config = dict(
    n_layer=12,
    d_model=512,
    n_head=8,
    n_kv_head=8,
    head_dim=64,
    d_mlp=2048,
    vocab_size=9360,
    activation='tanh_gelu',
    norm='layernorm',
    norm_place='pre',
    norm_eps=1e-06,
    positions='learned',
    qk_norm=False,
    attn_scale=0.125,
    bias='all',
    tie_embeddings=True,
    parallel_block=False,
    init='trunc',
    init_std_qkv=0.0148,
    init_std_o=0.00301,
    init_std_up=0.0148,
    init_std_down=0.00301,
    init_mimetic=0.7,
    optimizer='muon_variant',
    lr=0.00947,
    lr_mult_down=2.0,
    beta1=0.95,
    lr_head=0.00593,
    grad_clip=0.5,
    warmup_steps=200,
    schedule='wsd',
    decay_fraction=0.943,
    decay_shape='pow',
    final_lr_fraction=0.0,
    batch_tokens=131072,
    seq_len=1024,
    doc_mask=True,
    train_tokens=833400000,
    steps=6359,
    dataset='wikipedia_en',
)
MLP neurons of a small language model. Each row is named by its layer, matrix (up: input weights; down: output weights) and neuron, and shows model dimensions 240-431. Each number is 128 + 24 x the weight over its row's rms, rounded and kept within 0 to 255. Numbers have three digits each.
Before each neuron's rows, "fires on" lists the tokens most often at its 100 highest values on Wikipedia text that the model never trained on; "raises" lists the tokens whose logits its output raises most directly, leaving later layers aside.

fires on: " and", " then", " which"
raises: " discovered", " found", " lost", " placed", " scored"
L9.up1846:113122122155107099105129119120134094151101113083135111133115110185108157093113129154125102106155092162116090152161121130175174089079114122103119077079162156095161098124145139149167101168103097097081158088115103123162141091119160134102108146148125131136104131126096169163177127146133159077089138108089122141134127141107131102095088133125152139095144106167123157130114150148112087120122101098179113069139155182131124137102175125133127138088112114126134135130108114130151160122145045154102094158117132112124124127098098144122101135117121140151122101088144138114091151134128114147
L9.down1846:135126150177111124168130118103135128130167148128097170164145121141145113137154113123129096171140117186127052137121092129109122139122148105129169144153126124117151193159137153126141109129120133156138122126136173139125166111133134091101115155132135126120138114115110143143152078125126113112108130094168096097125113130115152131181109108145174117121136151160116130131175154126121097153112116144105107128127124160109093153128094118121102146122134140123118110108080100139102145133118168155054131173105140144150130104143162099112096117127128150111136114132165101149138087129147108087

fires on: " M", " m", " t", "M"
raises: "ing.", "ing,", "ed,", "ed.", "ings"
L9.up1683:129140119149134104112159141112143133109134115131119145118146103145126133127129130101138129117111133100116125151125088155106100156063119158105148186128067147145138123139111173145096182139126143160103105046129145121113109107146101174162125127134090158131119123144104144113157143169178144198089130119130119167110125143115118123184168130135147124146130100120090109149121119117114132133139127143155135072147151137141085125099137097114140094080108112083107100152117155100119104177159139123114141185099148136132177140160159127144178145150179137102120113145116078123125124147130149133
L9.down1683:097152116140121149142089140127149171125151159155117132106112122140126120112168101125137131164125114133115136170160121119114072150127104110163114128106156115130109079111098131112143151129137161094145103161120104156145092124120125141121099171137153142135155144131103102085164118111146105120151103143074110156138092136131135151127106133093112158145119161131134106094092136120135137096169127137142109122154109148112106192163104144121104126125177123162147115143117152142179102146129105145101133104127114143104076119109127107134114166117156110113104155139105132092158186084132110160

fires on: " f", "===", "s===", " ===", "if", " F"
raises: "ist", "elt", "ighter", "rog", "igh"
L9.up825:087169104150106080140115158100109114127130112063147166129085159138145095142124098155109142142102130127119108163125137132113145142162147146120140112122123182164112102132159160154108169146123136137122128134125184092121116151121120186153146106120159088147099159134139113111121127135135121096112144109176126127125137159121131153112108128152098056110165141171120111105117110143128154094112122088150119141123129140115143130108137129143128140110163121155107128110123145110098124149110122161117136100121160098128153118128123143126088127124136146084116147137147082157079059103142150103
L9.down825:129113138118138123101140134151083145173148103099113135109127108094135127098165113114109097131143146092147103173125145133105080125140089134100180153164126108104124110142099128128120145174150124133122166135097118123052114199154148146194104123162139126142136106120127086151098135110108105127128159144151151110090122106169137161116102093144132156113133148085159117123148118111133147110119145160116151143142144141145126149126077108168087140141126140120101115169173123118123141099155123149152115116127129111101139139131091146119139164132113121133154163149161143141133119101131103102

fires on: " is", " also", ",", "an,", "),"
raises: " one", " another", " an", " a", " something"
L9.up71:132135156137177116132162120127115084101145135140112137125122109167121061136138133165075145146119141116139168123151168144133129130122152091057103108099104116135128106142075091092101203135083148146117083142098160126121124165111099127131140129110165135133095135111129120121116116123121109115118118140151165131136159133139143117128105146126096143131121114144099112158111124190119126119096141155139147120098190151118110102131096150074120130109132126088164133163111140179092172122096143108165116113110103138102118151146126134110104138127124129103158112114192091079126170124110144156
L9.down71:112118122105154147118127093124128050108163109127093149105100114126124089148114143141111126198160122100151167120107127126106156184094103119135155123120139164104161101134137137097104115116128150154114122097156144149131111210113165094107105102089136137134125111131148130108162157120122160140126146104127141066108127087188138130131157106112121138162109117146147125120125110082090123091163124138129164153171119156110129115115122197172144080136128166150122091129094132151171099146149110146132137113089093116133150116130139116163132168112109106102111141133146116101163117140121130151

fires on: " the", " S", " C", " first", " V"
raises: " time.", " time,", " time", "ments", "e"
L9.up1738:119100134121153162085134159117139111127104104074101116147115097115136165135151128120120134114155148158135137141113118164139112161116109113112157144139167161124120195118098120116105123180145149153120130159099136150138118152113147123094121117153109127111165131110129176179081112131134125159095137135147158179109152118117123144087105123124098163114117108108160127149113101152137086143134204122146144093126122132134156142111140141175154114102160128115100134178095104144134126118159078144132142171160113160112156108086127127099164149117130174107130143145165077088128115137084119128
L9.down1738:151122118114084151159114122146156107125150144134141168154111097083098147118103107126145117145174150111107125099118110156064154151123108125100145136152143097104103138154096138111153106135106137146151139137138175120111111154103158141115124148140096123149108150103153128158106164101148160156158151126110126127126112153129136112126126118118126156138136136134105105100156076105140112151122160055133117132131115152185128167110123126153134109135108145128088119195112103106102129076143177090124147143169123115158152150139101110132137121128114095142148085117153069125107134115126135113

fires on: " C", " c", " \""
raises: "old", "aul", "res", "ement", "air"
L9.up332:110135134106118160103157123110141197131091132112102098120092132115130089110090140136118125116106121163138116151118141113125138124129100142102159091073101154173138152138138131118144137170107172104070120161091145151159134144174115148113148147130143103142132126141164132130109144130160151122132157126110153137124145087120143121103173139166077071103129057134122139118144135123115111116163129095100135064119091147152142087077118121155149154143168155125124203121111112098141130138156169104135151136131121144154124117135147126139148122121141132123160080143122107091127100151164149109
L9.down332:139156110125097126126145112126097172141079181106121133112122125099121122077136170121159129071153117131187097105144108108135132124092161122127145130134137148134126137135131116138129136160129158132136122143092103163150113137110116124133110177117115145118120122137131104086165169145108170148095144128139128115167175117125149126137141088138149122123136088179149113139143111148151106133172069159141150127135107137162165054128081109158150109114122135157115142147120114169081129093129123137130141122156165135131116161126125175108087138122135099102138135103136098127140130210122150145

fires on: ".", "s.", "ation.", "ing."
raises: " This", " The", " These", "\n", " During"
L9.up1302:135112103150111140148134146135134165109115146107121133132142154149155162130119139164138137163115151112155144133192092110115135139098076149161089109097108118086134090146158109108137136118103101164128143122130124146084065145169126137154123107139164096103088159142149123114163102146122121131099101153137173097159126120160150160110111122142093157101130080115125141150131111161147130135102128123141124158117179137141102118112122104124113125136103114134138151125164179076139110118133137151138151108162128126123119136065134165129135147156130120149111109115158147153111108147135107108
L9.down1302:147114095146139111129140154152136139130138172109127120097120136140126110130128159150125119144104128073155109148137048137134107131142128158120139123153118060127138132146183123131164142075163141158120156168112116106103105113147148115193128104155131145137135155134140134115194133130104104116104192135124159124171116120159174141170166171163107215126122172121119136119155083133151138134092125125141126148128139140123082150138150139128108124134100086131143115131144142110081149123144138126104141102161141143129118177102116111125084151127118115154088115133119130113130130124148094144

fires on: "\n", " \""
raises: "===", "====", "===S", "\"", "N"
L9.up1780:143090092124131115100178106151121118149132134124092119123063166154119138108095143145123132156110100106130117097131120143123142135139113150128122094122145110125116110119106105099190109122141118144167157145169119136113132134115146168101139103117165132176115147156131165147127103102108124125067161137144195114145129134140144117128153155153109162110114125181115120143134054116124125143170132137127162116168153148140113123118133133149111135092145131154140146139126122110130130102121164122149121110153149121135132109150149116104115167141105108124138154133119145138165123095150130104
L9.down1780:140120099119107147173131117142136138136110142149165094142126113137144129113155117143109125121159127139094101142106147160119131144131142161151144129126116122098144177136128117146150141089136096104155106095105160138101153125160102109117116129133140144128118128080187128133119154142123136103145148130118097154146105143140134146129084161127117143135102112126099140129085104130125158129119144134120125121125144116107126127126098098141117103115113171175127120179126105094118116095151111152186165119088181132109151108151105111142121128132063116137103118097127125102140130093092134119

fires on: ",", "s,", "),", "7,", "y,", "6,"
raises: " and", " except", " or", " but", " including"
L9.up2036:134110086090140101157103153133117126138110143107097138146134109139125126134108130109143139099165087112171158152094111136134100151111159101139130135116118144110099116109083081133134132126155100149121133123140149104134163097135097080148128152149152139126154119083127099130133129129140126124142110178155162109149162119171107133134127109125146163131162156145118126149112139131132206173118143136147142138115146131162137140135119135138164151101079133117113150116089137104153141147139105111108132093151093133113115093102137150121136139091104141140132110117094128103105110145139147118
L9.down2036:128126119163138134149112171103098132153113119134101153109093126125096111101123124107162168109158103160109093129154148118147098143111137141130119130150095126118127169115080148133153133064128102136130152141117115154141154116101147075125110153143135101162098119136149118119112137112134132137132163141100133120150142159141193115170182180141170126093161125106113158113126118100174125167128093126109122147105117120134101139173129187116169121113164147096147151093103121136124150131108146137133083128096122142196130106136084156126111088128134140143090133113100122119134187182147107107

fires on: " |", "\n", "==="
raises: "-", "\n", "===", "\n ", "===="
L9.up1896:129176112133123139123128102154116128106117108146126120119112115224136123102075115112110103165132128108146148119076113172118118165144146144126123143135128159136138119110157113138128192125104131118150167108089152138140132148110159124120105106099118077126128117133131096174131126108182129110154124126100153109099085134099132122093161119130138131158097136128129121100109119143109121118128131151139102177064143121109136107138125145145113113138125113155142166082180132103115099194148145127144134097107110054146128130109150117107141107108140184140168117152136167121095126126122117133
L9.down1896:118107130188139139112105126175108126124114101135133143142142134161141085084134135152138113138154132054107114115139090111081107142164147156121163160155138163116086090170155143120115133147135132119134123131128154115127111163122140152158099118134100087141173121096146112170108167107122144092151199152114113137165118166116161159149123122078129143166127137128115111123130092136139135116154116177138100163091098103126096124146118115136096105126159139118122144100175133070107125126156113133132115141128130121155105159158125144153126119132075164131154129109092152083161113126128119142